Part of a small language model's weights.
Architecture: LayerNorm before each block, no biases in attention or MLP, tied embeddings.
Training: a variant of Muon for these matrices, 1403M tokens, 12007 steps.
MLP neurons of a small language model. Each row is named by its layer, matrix (gate and up: input weights) and neuron, and shows model dimensions 517-612. Each number is 200 + 30 x the weight over its row's rms, rounded and kept within 0 to 999. A neuron's up and down rows have the sign that makes its largest values positive.
A block is one neuron, or neurons of one layer that tend to fire together. After each block is what it responds to, as a language model described it from the Wikipedia text at the highest values.

L4.gate2034,236,211,206,185,151,247,214,137,180,194,196,180,162,172,161,203,207,195,226,200,207,179,154,206,196,185,174,212,187,152,206,233,255,166,120,223,185,228,186,214,211,256,180,158,213,211,196,207,176,213,197,181,184,134,188,228,212,209,192,188,186,203,229,211,163,177,155,243,175,203,199,228,188,171,287,204,236,215,212,208,217,183,222,211,191,180,159,208,188,225,207,203,199,156,196,209
L4.up2034,228,201,170,191,226,163,220,251,172,202,219,202,211,139,191,233,172,185,165,261,189,248,180,227,195,170,181,193,156,168,171,202,174,212,189,166,208,199,245,215,220,219,246,153,191,224,201,233,210,207,250,195,189,221,212,232,204,158,238,142,252,184,221,159,207,218,203,205,194,214,206,198,231,221,230,153,214,239,177,223,201,188,221,184,205,204,198,162,168,168,235,206,230,205,264,182
Description: Sports statistic nouns

L4.gate1227,195,208,176,222,223,195,248,207,190,169,174,198,206,182,185,209,149,177,236,233,189,226,262,185,225,240,192,202,225,164,169,249,249,209,196,253,140,213,175,170,242,186,210,207,186,244,231,153,202,178,216,150,206,217,176,169,215,151,232,232,202,201,163,193,168,248,171,172,244,216,126,155,156,244,241,199,206,189,177,201,184,189,211,193,236,162,193,154,173,199,211,164,228,217,243,221
L4.up1227,227,206,182,243,156,177,182,208,167,214,212,165,177,273,174,207,197,197,217,188,184,190,143,208,165,163,217,219,159,207,237,181,201,199,181,203,199,167,178,225,226,236,212,231,161,175,209,230,212,195,177,209,195,192,192,253,212,170,202,143,186,209,194,197,196,166,246,124,170,261,145,215,176,179,220,216,179,226,261,243,205,180,183,202,189,151,233,251,198,154,191,243,258,186,229,206
Description: Noun-phrase determiners

L10.gate92,185,180,200,195,227,193,211,235,202,182,175,242,181,155,240,212,198,251,261,177,201,214,200,209,201,250,180,136,205,229,173,242,208,174,271,264,204,181,248,200,213,217,200,148,161,203,199,240,207,214,192,207,238,242,162,186,186,203,258,240,289,158,160,209,185,210,219,206,240,219,267,180,203,161,192,146,216,150,222,263,210,209,213,190,204,161,138,210,173,206,180,178,210,188,222,200
L10.up92,177,193,223,183,224,241,151,161,203,137,220,190,180,214,205,188,188,210,229,194,139,182,174,201,234,212,255,203,245,233,121,190,168,171,195,221,229,216,180,214,177,172,165,227,190,196,224,172,183,195,206,244,186,183,190,213,245,173,231,184,229,217,249,204,200,150,202,148,194,148,252,226,209,162,206,165,152,225,169,207,251,213,174,173,255,110,230,159,204,179,181,209,198,218,283,190
L10.gate223,252,220,172,198,211,190,206,247,190,193,144,157,184,192,169,225,203,220,231,193,250,278,207,200,190,262,213,224,155,240,183,316,267,210,230,244,166,128,167,210,227,181,170,204,190,217,178,147,235,193,221,160,173,196,256,174,256,189,165,185,181,243,120,158,211,189,227,192,239,222,192,189,187,203,179,150,186,169,164,206,229,198,198,144,182,217,215,182,211,170,199,195,185,125,231,180
L10.up223,163,173,264,217,171,205,187,183,214,207,202,173,231,213,171,201,224,214,255,202,172,251,250,220,190,144,209,190,174,215,220,217,193,204,217,197,110,207,189,155,199,187,229,237,236,169,182,188,201,181,221,176,128,245,185,161,183,224,195,172,203,207,155,181,216,206,179,162,166,236,188,187,232,239,255,113,239,226,168,212,183,170,248,152,164,186,189,191,217,233,185,167,223,216,203,240
L10.gate252,237,178,215,164,220,211,240,171,148,154,235,228,197,179,219,210,175,186,214,180,157,162,176,144,228,201,229,215,232,177,179,183,212,169,199,226,173,253,168,191,197,246,157,177,189,232,191,203,219,175,201,203,226,188,208,209,247,170,173,190,189,188,201,179,184,176,175,239,182,176,210,189,194,189,132,232,221,222,222,237,239,278,195,156,222,221,171,162,143,205,121,184,192,169,186,198
L10.up252,219,239,237,244,212,201,211,191,159,168,231,195,170,259,157,160,215,197,199,167,227,217,254,199,174,194,215,134,220,191,226,183,243,223,231,236,212,225,183,161,211,203,205,218,180,228,167,225,223,242,192,178,181,208,159,248,172,273,221,206,191,196,206,214,201,141,190,183,165,213,207,199,206,165,175,201,223,264,179,182,140,151,260,165,230,234,188,235,197,247,169,227,130,208,231,232
L10.gate266,249,176,193,177,223,208,165,196,212,232,154,218,177,168,188,193,200,225,198,215,217,196,157,248,251,182,244,191,186,183,228,227,191,180,216,194,216,195,160,181,197,189,205,186,225,210,198,180,219,213,215,190,182,222,188,193,168,205,157,208,212,157,203,222,215,123,161,198,188,225,184,284,191,215,223,243,191,252,213,235,219,215,233,209,237,199,170,198,212,268,135,236,155,235,230,249
L10.up266,192,170,228,221,200,212,175,168,187,210,137,196,177,237,229,172,215,199,238,243,251,273,234,194,226,216,213,141,183,190,176,141,217,163,199,212,235,213,201,240,138,153,186,215,196,186,152,211,235,227,209,190,207,168,217,219,242,186,212,212,193,207,173,174,186,206,181,211,196,200,230,157,120,169,170,213,202,256,260,214,217,240,206,194,234,194,136,208,207,216,205,189,208,146,207,195
L10.gate673,221,165,201,171,207,198,157,220,152,201,219,219,193,215,190,209,189,186,162,197,262,194,210,208,201,217,247,179,169,190,255,202,167,158,227,215,180,181,221,150,174,216,193,158,210,160,207,165,163,168,209,203,211,180,173,151,190,253,201,206,174,240,180,224,238,159,189,196,131,171,221,173,239,197,173,243,208,196,206,204,183,189,202,213,231,229,221,168,187,185,195,214,211,183,241,200
L10.up673,211,179,182,242,189,181,187,151,201,196,200,202,225,237,261,146,203,240,190,192,194,197,148,212,242,234,173,188,237,211,186,183,194,162,276,232,243,200,156,142,201,164,259,204,213,190,216,164,206,180,232,187,230,202,240,141,169,198,264,228,151,219,198,205,239,179,244,190,132,192,189,209,234,192,210,189,140,196,150,233,179,228,201,195,244,170,224,173,208,242,179,215,200,202,236,249
L10.gate802,153,184,227,222,175,228,249,180,207,246,188,173,139,195,253,185,174,164,232,240,191,172,159,185,259,166,208,268,230,240,204,215,201,252,199,206,224,195,206,212,218,187,205,179,137,212,159,215,266,224,228,172,215,191,223,235,144,190,191,213,167,168,208,230,183,211,247,232,192,197,215,191,152,211,204,239,216,174,189,198,165,260,218,243,253,218,218,223,181,202,189,192,236,206,211,238
L10.up802,198,219,254,174,166,160,222,166,181,213,126,135,175,204,216,95,206,216,248,227,189,177,170,205,196,198,189,180,198,143,168,200,175,241,170,161,205,234,177,166,204,234,180,183,225,116,200,203,182,198,272,211,223,165,158,216,221,206,203,197,199,217,205,244,194,219,200,182,219,194,180,201,179,236,217,160,208,237,187,215,167,215,151,206,248,179,201,177,209,240,214,224,189,188,251,217
L10.gate1257,213,185,180,240,200,186,158,253,204,187,171,193,252,200,251,195,160,256,227,155,207,230,145,223,168,223,177,225,196,220,163,213,208,137,180,198,196,171,188,228,204,140,204,174,137,158,162,193,166,189,167,182,199,259,220,146,189,213,183,236,190,163,214,168,232,152,164,159,193,229,207,182,170,229,226,228,193,214,188,193,179,248,238,269,206,180,187,222,194,217,191,166,198,179,235,222
L10.up1257,210,214,201,199,204,218,122,243,252,239,143,164,158,143,254,183,176,236,240,192,198,216,237,202,192,207,251,189,210,184,213,239,172,201,191,169,158,185,229,213,173,173,148,176,121,182,205,206,164,166,220,214,211,203,121,227,197,219,185,252,169,180,209,195,173,202,185,220,203,248,160,213,150,191,178,203,215,217,167,155,188,191,226,223,206,198,197,210,166,168,196,190,232,200,169,204
L10.gate1419,265,147,191,174,224,201,238,167,185,249,223,224,182,206,197,132,177,191,196,200,179,187,192,234,250,179,145,207,184,157,209,244,208,146,225,162,207,289,217,182,134,192,198,217,213,278,217,205,152,197,248,208,223,199,250,216,191,206,220,207,200,212,211,176,183,214,236,179,183,198,158,184,201,178,240,175,192,229,142,197,192,193,205,271,179,202,196,207,230,273,190,196,205,204,194,228
L10.up1419,137,221,161,239,170,211,163,171,220,193,207,230,195,202,237,190,191,246,199,159,212,226,236,190,212,242,262,194,168,211,204,235,233,195,188,172,181,220,176,158,213,197,256,226,177,169,194,168,199,194,230,247,218,192,193,252,184,184,161,224,175,213,208,202,200,196,207,254,194,220,227,201,172,122,197,156,203,194,157,246,215,192,170,187,219,189,180,219,215,195,235,167,205,230,193,176
Description: Sports statistics text